From a checkpoint of a small transformer trained on Wikipedia: rotary positions, 1175M tokens.
MLP neurons of a small language model. Each row is named by its layer, matrix (gate and up: input weights) and neuron, and shows model dimensions 213-425. Each number is 500 + 25 x the weight over its row's rms, rounded and kept within 0 to 999. Numbers have three digits each. A neuron's up and down rows have the sign that makes its largest values positive.
A block is one neuron, or neurons of one layer that tend to fire together. After each block is what it responds to, as a language model described it from the Wikipedia text at the highest values.

L13.gate62:506498485506502490541528482510515496507477516482522504521451494457483532435477510514481502527453506475472491538514534483496497505519490532529522498470475482466471464509497521534521511503494523440527506484519471471505511513510496500492438506531490540475548484494531430514511518510507487501538498536497528527521480486480488503496558519478521475481479546484483486513504539477506456488521500496499466493498561452548498515498495490478503444478471522514506516538441503461486501447437505450447497486455479504486496505485526526552538488530504467512508543490474498493478462515501524519497531491505512497499502504488482476469491452487494437525485459
L13.up62:523487494504485500489500490523507499524472526509527504495517499546493483493514510441522562525568488531473486550497540438458496481496488495471460491507463495542485506504520491517512499471461462512529508473541501505469515510491494511480525532520485501538548473524497489501440475528509503489510494562531466493459512518517513526455522514504470541529526524509524481467502520497526493492520494472457509504462514492475521475502477495513498476532481509519480484519481540483504511522493496522493487486466490479537498505540526515492479546497490466549469497453467490544486499463467509468446480527476506492558495512532527525474540469455489542486476516
L13.gate1734:484508441453505511509497505480503506490523498531499489578496539554487535515502479545485505497542520506576520477518474499504505478517514506522534528514469558487492512495527528502505517494513485443549467471537481518472471555549511459516496467485515504497542556494473519506464487533469528536485520502503471505512479485519509514570526487477507490526513493488504499474452518510530476439497501442473489494463531535471485534505472502474506521510524496550527482498482515489562524508463542494498431511525508494507495489530501513495552427476517529508452533498474493454513512533506469462494497471491527484547518477502518477517493515489508536511464564
L13.up1734:472492501507518488524511502516500504501520490479551506516529527495445519511500495471523491516487500500531477544516511474453548496524550498520496495508499543495485474447496458505509478510536471499521520490566501509527480496515493520479493484476464515478472493464523477499532462466498549512464522493543489515476531503477484504532508510479483532520495549524540542461494428495545535490513487471482471515531549436522506501484509526494508500505462508491481499506483550528477503546474481522521451488498528497543513469468493529493494481494478524471461476527476520501515537500497521476460514483482484502498459483469533478476492485484462497527517522
Function words inside titles

L8.gate362:521505495452502496488482509498511490481482523493467513508530494513497469555468488492544507514498477510520528528515473545465463520534495458476523536512519516529494485508495538493443491494475484508474490523504499485471491482557519530484487552522538531477478530479493545516518481496501540465501508513493521517485484531551508475517517498435506499500514511515464522476525486483505554535505487478493512543467501497525531493500473526491479498538555481487478495460522521480486460510471490522499511521493470476492499529492521485483491472480528488500497528523508504471525501500564492495471498500497422497471491493554545570495512478488488495502477464
L8.up362:527484473527466527507473502473490494500513512511493554480503526488530508521476487496536490512473507497468471534466495505470497517516527482511501468513487566482484548498498527474460518518477505493484506525503510559486521562492468456531519487478500533502470523523501475468533480479453458461537480530514484472474514509463531594482511491467506483525501448493496492491517519505502533474478522486447533527481471498508506489510481516499488518504483521470457476498508484487530480515469512501528529513512494469470549536503488515477450508439524482502491459533482521528533489504492492513488522503506495535519534499486514527491465479501513477535479529
L8.gate545:514490506506467521499492476494488566492550503503464522521485484528502515506441539514475456479522468500488508477483507492530507504507519465482539517493511505470495529512509536547485553511459508529508490468505531460470534525512489501485491511515467506519446518520562511483481529475496467469512535524483502507498528476471498475479475456522504489469488527525515542508500487514461499508503473489498511513498477514450502479508466458515457524522483485476526501442491454514465508499455546515477492512505459493480490512500522517483485485490476458518532510526508473477504516486467540475495479502483483508532525479548479524496525469507501488534546477
L8.up545:498516489543496520532528484556457515488515517520488555518497488489495459488517466475481472513573476504517466501519505490468534493489471456457473523533502515460507475503478503466524503503492478497504475515514528522469505508526486488495482544478502454505489502461510504487528516533483463518479480455466503529529483515490480458500484514579502505508433461489457508487488532478494513471505452491509484472538482526481443507498505509521486478539485494515489465523522443490512505464506534480522510508482509522493489466524492504499500487530439457517529475509536514489501494539507490499454521448509477483525511500520489479452493508537511487516519538
L8.gate920:461523521505515552524479489491487483474492467493501542506539475520499490487498481504450526515549463469468498494554491501468484457514535499506505494466483522485506510494527541526498505478479546481467516506567482508502489457524455488533528498533488442514501486463508486460513502515492524513506470549487498495515464513553500481483499529540518479508494506506536478513488509552490516522492520523457464481505535543494516497521505535513488464509508544544479506507508500518519559494468469469469502479547567467449524545494477504488515487514479480483501524537503503512488507508494477503509507543506517477490481505507487517491508522534515501518510486
L8.up920:504508521496505507446434515452491515514498447544488519503474503514505533487479507503509485506502478456493499515481495504508499473527530484474484503510493527519495525485509524459510484473467539495535539466495509502479493496511494462547491475525512534476511512464499571495539534514513530476458496551477490483493483517535503553512506513535512497510481503458489465477537493456554516531515471541560473530478518507473475482482486506548501511473511496471497470508515499473498496530499468502463513529522524506525492498504529526471448497511518520488508508521483516491534474457501505487523505533452500479541520490523528499505508497512475546557499450
L8.gate1101:501498512470507493509488418504510484516513508549475481514507516513540522491539520502496473522516524508544478498494490480505502515524503484512478483504519523526475495451499518493516568494518463462481499481454478520478461497501491510521468490541471479484482491495527460526516522467490463501525486510513489476528523469496496511448531483476480516506515515512523467477504520450518481474522487472540495512483542520489526507516477531472485479512511477532538535493465527498493469470544515495484472558506530502500533529507494520542461478468558511494510533488499519504530499497505455484467512520508505555510501465505474486494496516493510450480474508
L8.up1101:472536514528488473516511503532503523499496482484474466519506528525483473484516539485472486499537518540516469512536469458471525557532488521453473500459511513491486502454492492540531459488453522532484473477480459517490479486555550554511489486484508470492489460517474510505523514543502534508469485540495476521479535479454498505507520492543499497492498489486492551465555511532510491491440476505500484476495490548502499493486534494535503528525525499541504529475478487502492501483473505476528544501482561503555525456505500513507460495515492482475498518495488514488515487516489489531494459473514444498506432459478525470506498446544481498513518435
L8.gate1588:522541506525509459499541503521540505450518520494504484482547503541458507476512544518496522500528520541481526549565514501523446505457507527486493463476512471474485481476427515489576554510536453511476471504519509460543497498490524483509452462487453484488511485529501493528499485523524522501463522518485462481497491543494472469527474528509537522473465510501488558490453505511499499514499478498491462458504481481473503479535475504510479508459524475472498499452473489500466502540502493499520494504502497530445509488474523485504474516505528495466518525484495481477483534533523522510468485474525482544483489549470475512477527435499511529501495478
L8.up1588:491456537476482471472510520471462533532486521518454538519505477495506517512450497530507523534511511485500570449483471470486501514494477462491497518511579470497515506489523490506484477467448487505510502518501466523498499480512491486534492518515517483547462478495485488484521537511489450483544495488463497508514478481488485508552503507457453528528508511468486562493544477479510501518477464490542480474518470478477512483497500501482466537486456547508495501491463498517582498494467511514509475514517488477553528508501457489520505524496460522498447530511494523520479499520501496555563531506500501535535510486476504507453511495459500517517544496
L8.gate2324:507512478419520496489525494459503466499523542514461463491489502484504464516493554524547435512466506485499507527501455514500517496511515490505546467514539496516484474491487515437522517511465506517519501461482527492505482489512521506489478462492484504470490514470505508524488476497499491493503510491516473493484489466474496529498496506489497509496514475490492535490523487486541513528506512480520511487503572478507512472503479504513494529489510509508541513538511458477537529486535520498479492493518484491498510492482501507496482494463473480519531492503480503512530468519519472503506472451469530505469470492521511499486506510536515500531510499
L8.up2324:497508505489504480465492476454540516459524521519460492498481505495507432522490492509423515510459522521513512539562511454478474526509514464520489480486526529488470572467481528504531476529478509477489524500530477473497482475490501442479507517510491503480467472516498451497517508515483500469446518511509521455503509513499453501477483475501470499482509489541483495534471527476466489505490511468448461493502530512495558480506491499517489506472546512519498480536484501486444489445495488475535560533493499486474516495482498458482493502550474517491501539500486532543498526530518485487558487515523467490482479529523503507478473475481486519503534522
L8.gate2343:524512520491491508548513504506506533533522538503511530496533494495496524480499499557476453477523476484480528505517512537473512475530532507528510540516502497463484542478475519525514515508502478479518498507474514486450506484497505524515507522534484485487530522524530477531537514447502478478499484483528508532472496531522523524524531475485528495537477497514537499498475495490508459510491477492516441483460459532463481475537508500469488491495454498506504484450437493523502521482486448503493516497471517457524501477472505526497491499488485473496461539530467504483448501554503499491515511488515477482481548458512495501453531503499485469491502473
L8.up2343:565508481499496521504488498526484498500520489469474518500486498526511492496474504496509437497498527537508493508497488480496468486483543484494448514484494526512490505492505500508483479491502476494504476511450552506540499512468494516504501489502474494534509522473483513527522510495491517468497504477502561479476471457483494451526465509491522501478508542540473502454487519488548496513472524433503485490493469495516466456486502494506499491513487494481496436525484484481516507520524480481525449470520470487474490529543483456498432503496509531500521534503473523539511526519472521513550528536521493544513457540462502520521481482460532516535474507
L8.gate2528:497554497475477468521483486488493507486471516520512532496528474501473502547516534522493476484507520512480462493529522459516492504482478502526466538501505486503465509512492486488467525421507490489478484535467490484524511464489526480558506485487485518475520496550492475497525517453495483536464519514503530508480521493507482505473516483485521506512513476436554446484542516519478560541470535475503531488530542465514505467541489494494482502516531519509477507484476483475564491505494502490499510495487502530534519485525466511520493496534487496490504547507473455508514494484508504480499443505513520474537510509482495519481523486495494501507481475
L8.up2528:470484488502490493471493473496458503492537508474439499509525494493540480486493487474514499509483535546508490485507540530490503538469495507491537512547471469538527524535462465515503523536476456505517481496515524504509512501489494469472454508552480467480538461519522504492529500438477483480488492486469497481517502529494531477546492563472482541456505459464463507496525525494471536499503504477500510490475496483499502453481498525501468475472493502514534519448501505498534476514498499482518484557476522464511526505514504508518505528512501510460467458515505522495472476507514487472480515434462510494501484503478512493551470500493527495492451527
Range connector after dates

L8.gate554:517522515483500450506500481494484509456538474539509484503519542508492530480491537506465491493452522497519497543515507522483486493515522532487528493509474517530479513490485500480505495520530503518514487505478501499493468502525456510500502427482534497529517546520553493549506489514479503485455517471524522504514537491474464496525494451484540508513485509523480514524475506529433530513475476481553477444514521512460534527497480504511489462509491488516524472523499530498505477497529481495484489524503487497484490514533462497503506504497447497480509486488446487526521508498484449475493529520481494503492506498492450463500514510506505487437555523
L8.up554:509533485476513499544520507501532455483498544515486516479517473557537482507522498460513485498494575497534543527511492510474455501523529468486497498465461481503529498516478481516490539530516512522491538476485512518496553490504477502491531511571526565484474509487500481459501539486505497505451503466483553457531446492502480514528493547469503485502530497474497532504467507510507487478498483554525507520471533517481516472483511523532492516505528505492490510457544510481481513451472479507558510532533516513469518503499520464514475484500500492477474486506520436466497523464533478527446493495521504484515515496478473537506534510515520532485527492
L8.gate935:507493485511486474519500503550516487458490483518556493495519496520528524454511493477518505551464519524476547519498520527481463531488483555473516496485538479457520497497485530497506513512492506494478463472482509490511476477471471489513495509490471535492511478497529485530488456530439467491482522540547501514498485507558499530481502469514513502501489547541520506469530503512496475487522469507513465514492503531488467519520527501525466547497500501528527519499512480549495473537466522501475485495506498537498430486505533546503497520449494502522466482490496499489478487457504459492499505480471505485498517539519480502529512493539549542527519534
L8.up935:512489495477476500491489458486480507480504508467503491502490502519499545483509493522488495491514503467494511500466468510491517523515478510444560535493524533496519535503471495524480516502531485507524465498517495447531543504534536467521527476507503523507507542509516513548470470467502498515501528488505500485520516474499497537510450504468533486529537487510535487490526529529477498487561469483488473493503504481520531512481517524481501523541529495518553552485490487496491519473485500478480512503535421505482524547458485476449559474491470525488520508484495488468489522477501485508433496474506508509519488495509505494469519552503511472460509488
L8.gate1102:450534479528521447483476506490501507482510511491497478536505499469492496527466467465455511532490538476538491521515518483480494541441475478446502453468496519488522557527483451511462503484524472474506479513445516474517528499521557484489525525484515503521483493479527496510455498499471473487529536498542510521460496470495492507527478532501461488462512492507478456489518473492519554506505454504469514502481489510524455500460491480528548490529473520497481491483506496483507499481499526464510487554478519476476496530502484508491530513538472517505508508520573489523495503483523492502506458485515493532506467473518508458497475510476534498487568495
L8.up1102:536510449528483508504502510525483511485523508527541448504508469454491506512508514498459465482485555496571483471495558510436507476446503510492486463536508506495502509479484518473540502502499524520536524511460471547501511479505530514499474520528454530526508519477501473493481516537517499481513501513475437472471507539504427503479505518540519514482446493497494477563501490522512465511475462493498460513528500496475504494496493475487506512488504517479495506499524471500475518484502483510538494540513508505519467516542472519513500496539464473504494525479515495512546519490531493503495487504519515504498497485528501488448517448470476475462520509
L8.gate1205:507542471535497542538474488469526524505500503509499544497522506508478518521515529467480503503511480514517508513517480496475510497529530487481476472478505509502528506509527518467535438476542509567498510465504505522548507486475487485498509520479518489517514494523493476517487483466500506530532503507513522515483566490470515480496467521522457488493522477531504465472492509513505472505522493480472494517481531511526514502501474517488523513481485500497482472507489465495479491484504497465491535505519522484455503511480494473459536503474483462540499525474510480476490471501497482523519531539509486496515435492517486503506459502499508504523506508
L8.up1205:503481479528538457475479518469538471460482491489458530501495481488522499468464497547522464489511503450451524510498453468515509506492496496477514541515523526435543517497530496454486485512511499508465459524508511539483494507512461491530455549485504529553478524490519472512468557464501520499520461483492478514535550508509497523495489495497502507407510509496547491533479516495516509504477498479450488497558504504482492498507545508548513474531446518508507493478492470501429480481490501483497492520490538534488489503500497497471513464513506451517530524471502490481516501473478518454479497494496515496564458462492526499498526533509516500471483497
L8.gate1251:502532470476506573533532515511533518488494465508502475512526481504526513514513505515445469492495478529486469497483451522466496450469533457503525479515526535499503495535516542502543499522524490469472497489507456502474484504531509523479482528495465535480505517459526486489543515491564488526461513456510468490502509490457520488516534534485515531511469500478480459477477495507523493478482496487478508484444474496491485517555461461465513545501498542518501515520502470527523493520477522504462495486511476503483494482448530535502489490485477440448544477504472471499511485474501473463498520489502470472564540514497498533473507485465474509538517508
L8.up1251:516491449477535445484465492507532507540435475516548456472470502480528530526515508501472511491535481428472505507483500451488487479430472442496496447495501515517493495507437479509501485551450466482500476495481506516463560479460534475503472498497490531464435491518501473517443523467513493502495461526491464503498518532493503491492468531500482482517533497523511514544524502504534536470469470536498521519486509497513497474502506478469459476467520526516531493498517487532456480490497518471481486483497509494486488518508536512546472501546504442485508480491523471510472510462479510507470465477504493457525530519517481500471489511537506474478515523
L8.gate1590:460509502483470501449539488484504541508507510536499499531507501489516513497484493524505476491513482539501540489505511504517503560458504511462482472503490487497611482492511505459508515479502528504526503445471519528458541512488470505495537525486542468506505444516508502470494481496451512526471559518490510506497485537504555553496518557522501507466488465542508498509490492512435508497507489513465544512515559489525453502486522487500511491512470537478528536486519500476547466494503513437478520509501501507486490517547475516485526531500504451489507484435476500476485508489492532498527524527489502517496449475497484530477528528499507504441543486
L8.up1590:499539544483539441455527471468511454479505489464497508478487493505499498532520536494512527496523483491497485491488490480459445523474495505515487492470538496520526497510530484502499491545522501535504504500491460481476515475492510470462513506557540478496488509480470486506535500487505493472513468562499518548494479495480479502471529518480510446482512501490507480509516483496500509506495487479500533472503489523507514555503499504504527545530457539513476492505452468531460493493468500522550502516467556512493509495472507503475470478544528481477483504493498499513492477482497529526478486487510539501535503497499541505531497479510479496529564488
L8.gate2450:484547501487504511525535557528513456502507500524486493502525505535519486461532502494528505499509457496480477477493470472482505494505514505477489526513528494470475555527502509504503502502498518504517518461489493462496495546508439477475516500473517526475472498495527544528472473494488492481488513490517477467493548520520499489504484546502452490530533501443470483476542519490488453544470488556504489506479481477469519494492466477493512527529508455524481479490464531515448513523479475478527496474494482528507476520496536512502485500484548504485499476513530475582443501517524490484492515524519483454525486481496469477500507509510468486514522512
L8.up2450:472493502474514508528493476556523495493501530508468511501542515540476483448536468519520534542498506555456495537486451485468533486466521487446514499527568512468494508491510500480522523481473516510521534459502468469480527520481488493477455509476489492446477511514495530509522498509511501469494542493544505454496501509493431503499522546466497509500499505455489494484492471532491471509506516555518496483502506519474508466478512481525498479489533461495504489484490470503503535518491527492488509498471494509506489499475504500468475489511525500481484459502500470544513512509531444510490505462484482497545455504515454486498507520453500466488516482
L8.gate2458:529487458492504506524502531507517493519487481478509508547545487511531509563484539522537544496496524488542493515501493485504470543442484501476505487490533569449519491507536526517471490551505448502534510496519501518508518515500521484491505543519517474486487516497526493475538481490505500476502528493508434502474532517497534477523514530480515491515491509505498457525439500498499481481534481469488493482475499491457456480525479492532536509512495506510498526506492507484491461535496528492450441528505473480478519542514503527465516520464454524517475486480503511473468520494511488555525518495489514523496499504451485529477493484500508512519509540
L8.up2458:557516517542518477534483537520486493483500471514490485519528479548451498506480493508528522469495497482526515529509515431513513474489499487444463491516509474486503502499507533491500542531517517496506474514485484548514523485468520503448507505475523548527493516528515491485515511493463497496511476532511491511505490484523518498486530509533492514483510528502524505514477517514505495503514436470484511495484475458462479501504520456545490518499487527484488525525499528470470455506491530424449515517506493475504496511489512475463494515487480493530517512504486488473522478470519461490457466519479522540514519542504498520499494494478544476501460473
Contractions and copula complements

L3.gate64:478508524522506517520495539531527474536521529527534526455493526538493477497517470478548466475473494558492538493528535460502488501555508499466497482498519510498488500517462519438475498498493461546505529503488491520525491480512471542491524542463485482485494480496498498473501483500496480539551505531479505504560498514469476489555497544508541505490533459495504522530499486536491473510487499492524528507481519485491450502515515554492484492476506505475484517515477487530458551460511496519484489487460524479521539460454458501437516520476546514503511533536529478487529483490519500492501489504506492458462500496488501505474464506502510500489515470
L3.up64:460476566513453527553493512519528494487491514525509532504498531534518491521508523520518540454467486523533514504481495438476526474513490527495465530486504498475539548514473512495478497487535489548526507472485495537485518461494463489519537523523497502482516513493510547503533503505483519558571506515498531480539519489487478454543475493480542486515520510482504545544489546540520497494472496507476525491495478476517497495531505481509530513506515496486492542497470462489483499500527506525513484485510500471418527533464495503470545477454555547522477495493486493506483476519485534502501480487500536510520518492515485495497518465476528502486479486
L3.gate759:485510469473533506541536500495510519510507536480510480513508501472523538438528458530501502518489461518526486518498481470490509493460499523511497515505509501480556513468545491499473454475498511547510509488472476527504533483468472502461490495488493495473545476543470471504483504517486522529467499482448543495538504478474435468551419496469505480468523504491506487537449494503478504496542506518452466506507503480531492503501513473535512542472476511511483508505506485493489478458500493479481462489513508463493523497475490485477488533434494513506521537515473471500516534512495517502475531480448512553519533489535487468470497482478482489549538497
L3.up759:507488516462517518535567489523505494480482518506503493483474480523525520454523480493510531506477495513480513533482463461482477486461495476511500510495508483473500480486504512502517486490501477523529502471483497501529524510496506536567540537487503542503505519515448458508517523487505520488505482500513516470523542488471504507520522531476505487487461449500499511497521526540510519505487495519445527516493512521533450506530482532569520511454474475469546479509482487498509508488533517488478480496490481510473498504455498508458506495492542484490471522510428513486478503484492537529478542480469515509526505434583492413508490524470467484534464474
L3.gate1927:496515478491521508551493464524484528502494494493524517457453520501535495503477497489465519508520520485491444517524486505501477504534492489539528503517476429501470500492469510557456512500512483528460534514490470516497499532541470445523557497484496507514555490496493489492528504493528452514507495482462495492499506484492513504467512543482506536515479455441534433473476519471512516527480461503496500479514494539522485482511499517430529498508444516489516504518465492546537537523514498498548495495519507488507491509467436518491478447519540493547497508538531478496522523514460519484531514506501522508509534450494459505523467506518467499498497487
L3.up1927:532510485487522483531529496512510498508558517507515544516470474532541457514499506506441505517512494485502435579494509498553472479525494481550548522510460469499474506516523492516501481464513482503497529491478459527482490515521493444511524484489499531464539527511484480485534530517510465504504515478484492498477521471478503465476508536486485532477473475480524484466486511500525508514466481463489456509500515513517510478519445500453525530492505532496504515548502523557498512511499481519487475465496490504476495485504490491496487518485496527516523502531494479531530520465465520452524523531542509515518531465490472532475487500507485522492463473
L3.gate2094:502502489499515456504525516545509515503475483515487478510487523507509524518521489494521524499507496508502505527513492500491529493495514496503500441506505480514529452484482485477484440466489454543516511523457499461497534487483508478561510493455471522482524500505476512458488498497476499502456498484515500471564481508532537534526494494475476507468500512519465470496487519506484516474489448502481519493507515469513504519532521482470511511510482517484508545492529477460532520490492508518502585528506484521505495495478542470532543500488529500537519533473484472504479520453468479489518500486535554506532482490507489562463486484488494448519508524
L3.up2094:483462501494517497540491530487486482450541541533489522478526513454524509499532464515531480503527523534472476506531495466491506456491515501462478547513504484512492477511490500477453516449510510486479495500495487477505475507470472516489546511476463505500498465516567488492526499476484506449523503501501518511508514494472494463522481473484502472518532474459466468474530489500514486526514527458464515505507569523515457508491437477501495506474547486476564490493516476479491493435509489508514539499503551505507452464463466519496522478503533524470538539497543493463495534489504521492487528467528471489525499497485517513499501457507474533501515495
Number tokens, esp. COVID-19

L13.gate359:513515512526491469479494449500512505535527490474514534527534463511513548514491480485499495512479466540521504507493476480519469488443543524532534499476474488481455516463539454478479476469499493480474503506474475508504479507515527516505528522492509538513514524513526530524532531474529476534510446478496451484516472498493505513499500536528474491539481524481526474496477496500512462501493457497519486491555520465522509478486513503457502493482501486483484528506531550448493504513481522540514488521473558498456540501494475504510499440526481510553512491509479506526496524502547506520496446471520493536521530460506519500480499492491473495510471442
L13.up359:490453488518505473486469492492514514520539526521515463539506480435490468473488478490521561500494472481529495511526491470533541522506502546500515505495496513486450476540533478472507505472553508477489515515513463495491518540497491522483515560516528519520498511521506506524510477456493505535541489506542509514534479450494561503494526518458480529513487453433526547494514485491505437504537443510491484487471463527538536503500536493529495509466539445494488519501533548492503491481516495555539496486477510453449521504516525528478528484515517513514494494480524491543471502487517487493502474506528448511503500461513484486500497443505515487468540434
L13.gate2333:471454477530500501510526516550472479471528474489497484533497499461516501525512507473518491506449538486507501489492465446520538523497521518498484469522502502488482464504496544516516513503487470504563512518532563502483494496483493523551494500517467539490483506502469504523511499470547543534483469533500469533545501502510450538498502487493482513519478514494486501531516539515534505484499511471481520474485564511507499503472495525490476532491488526501500470453530522482477517532498503460500508512498524440517498507485479517506493496496497465531465559519455516522553491531517458559500482493458504524480464521521523483511515534512450508465487484
L13.up2333:511514489497479529458487529509509453529472497504484491505511500485510525515504527538509525516518505539460455541468525507521463513481516480527492512455518521526471512549466489544504494481478499514516511503501519514506480487528468476495509477507495459510487526514492495539521483504447475454528436498506477476531521520524522493456495497512480502590495519504491489501506517549513472450526479509460484511534501549509492431501485510459489521485543521510506512499532505498529478498495507524553495517513518485476518539542472528490505503483496506505506491503510489505468492515506485517473509492500533524517503491525492508480493500445473518520495519
Lifespan death dates

L3.gate26:460471523543524472522488492524482537483518505480480507504512505536478525505525561526486503485523471490490455504501500464501501490522481545444525508515521496527502482504513518484477522482512539495486531505492512520471523506519502513494518512553500532518469455511461547499466514520518519511464534523482520522471515494517473483513509498507515532495514520454465508468530490508504512503555509495506543461491486501512494502584458494530506463472495471545458532487524533480510478486478515504455505506471507536517450488506467516522485510486495475506481531509451507515464509528539448501472504522511548539522507495475462511478505528527476497516532503
L3.up26:487493480511545472481485477518476507479468507478506503517493477544450482470511518540518468473529494523501481499516487504492520508496530490430504513482500514516515487529506540535510498486486548462496523509512489522472520514471538496520490525511490508496491496532507496454501465486489535503493507522466475546508533484477498530498527504485540481488489502511506471451503508509514478485566500530510538511477517509478497494504501459525518482460481510515483510494507486478469479468510508536514515495536486528512485497506513499481509480534492453474480486505490452428489521501512462504452539518495515504541524543481531465477506518501530509510464535
L3.gate580:487500522489519449499483425501493522526512446460484486536499484508531495505529494446536515522506498486513479489491477486555496489463518501484500508470511495512524499496510462481457540491496490474517516489511509510499497488512499500534513461489535510494497458498504476466503491526528515497524532514473494514503540472535520476518486505491491517458525512504499512523533506502489500499535483456493486510529569464549488497517479473469490476461467464501472486507527483486536510489515508506513513449497494466533512540473518541480491510487446492541491520503518466488524475485498523489518505443485467534524512491496495467498498511514484520456507550
L3.up580:475515504529477483512493446475500529509497483473501493519500527508513504497548521531477524499485535491514473465492472509536514541450495516468491548446521540477504505498506501544483516501481497503519497484508482440500517467509463505511479503497502499501504462498484546451497497510523495488504489486485494504513542487536527468502501506512465467501502521527501500519545536489476520493496442476502524560489542497542513510522492475473482515442501489494449518482487466502481530516493548512477520468485499467510502520430476531512512544455487479497522530504505503443515525533510519464519509465455462495534512538476503475490523482473492494490482497
L3.gate2057:477526516510472498540541446483473503463495470508493484478513503531466497494524472464509484478498502528538486521514493520466514484548482528493480511532540485500492499531494557514524471484510538486468495475513430462526502496495482491501504494500538547509511470545516495515496497494553487503496512511502497482485513487532488464567497456499507501470501501480516512485486509464481494517524516522511434506540498519551517473498516499528454518479494532452485490501520503466507540519454534493529527491509506456486519505496472515463478563533464512499531474472476454460484490517506508479494505511486480494513498490527538514490457471552510493498512488
L3.up2057:520501495478485514522499486524551457493502513462532498477524486509515535480505505535496534464504472515523531471460512493502529535496522498508512480539481504494526525502474501507515479422515510498454480513485505502472497507480498483488517494501471524491511527495528505516512483511503511494473506490503490484484488499563506486484507479547453542494492512492488537446486459476485500522503519509481449500515471482472481500430511484499504497500536510533479457483553469465503465509494469503517474526490480500511494483456509510505531535477489498492490482505498491495506506496521512489506491493493524481547497505500495494487494460469519479526458478
L3.gate2530:500460504497461486531508442510508512504467535541470512434482493508504524445543499494487500480498478490493448478527520503498526464503510550501518519535525506511486535533528493515512486485506547479504517473498487494517546523489503498519493464530541504512534546525491471514488485520478504484515564476486488526523469486499479508511464506488490500435543511478519469503496545482490513467508465513511516507522497533508478498527450490480488504514519484504509507496570524493517550475492512504510465497511531510506464512507517506486490520469480516541500515500489471512506480512512504514457476522494576464511499481484457503472514438465536517490531537
L3.up2530:469506510537478444500504503520513522504463533528495503463480486546528527451520516502514472478533524507480487484501506478510504485487520513476500498502501525517512533517486478499486491512506539498473505486498520510490505490488501484496498494560535510523540501514478518550479469524478516508537557491501494533540484487484482479488490495449469488433543489527482473530506537502498520468516510534530488476501504477470479450542468507470477475536517490500471518497567530494501506486500515460492497501507497501493499500510528513503503516475467512486504496530505515487528442504493471515486492509526535469478528483519495490508516479468497513452506519
Modal verbs after subjects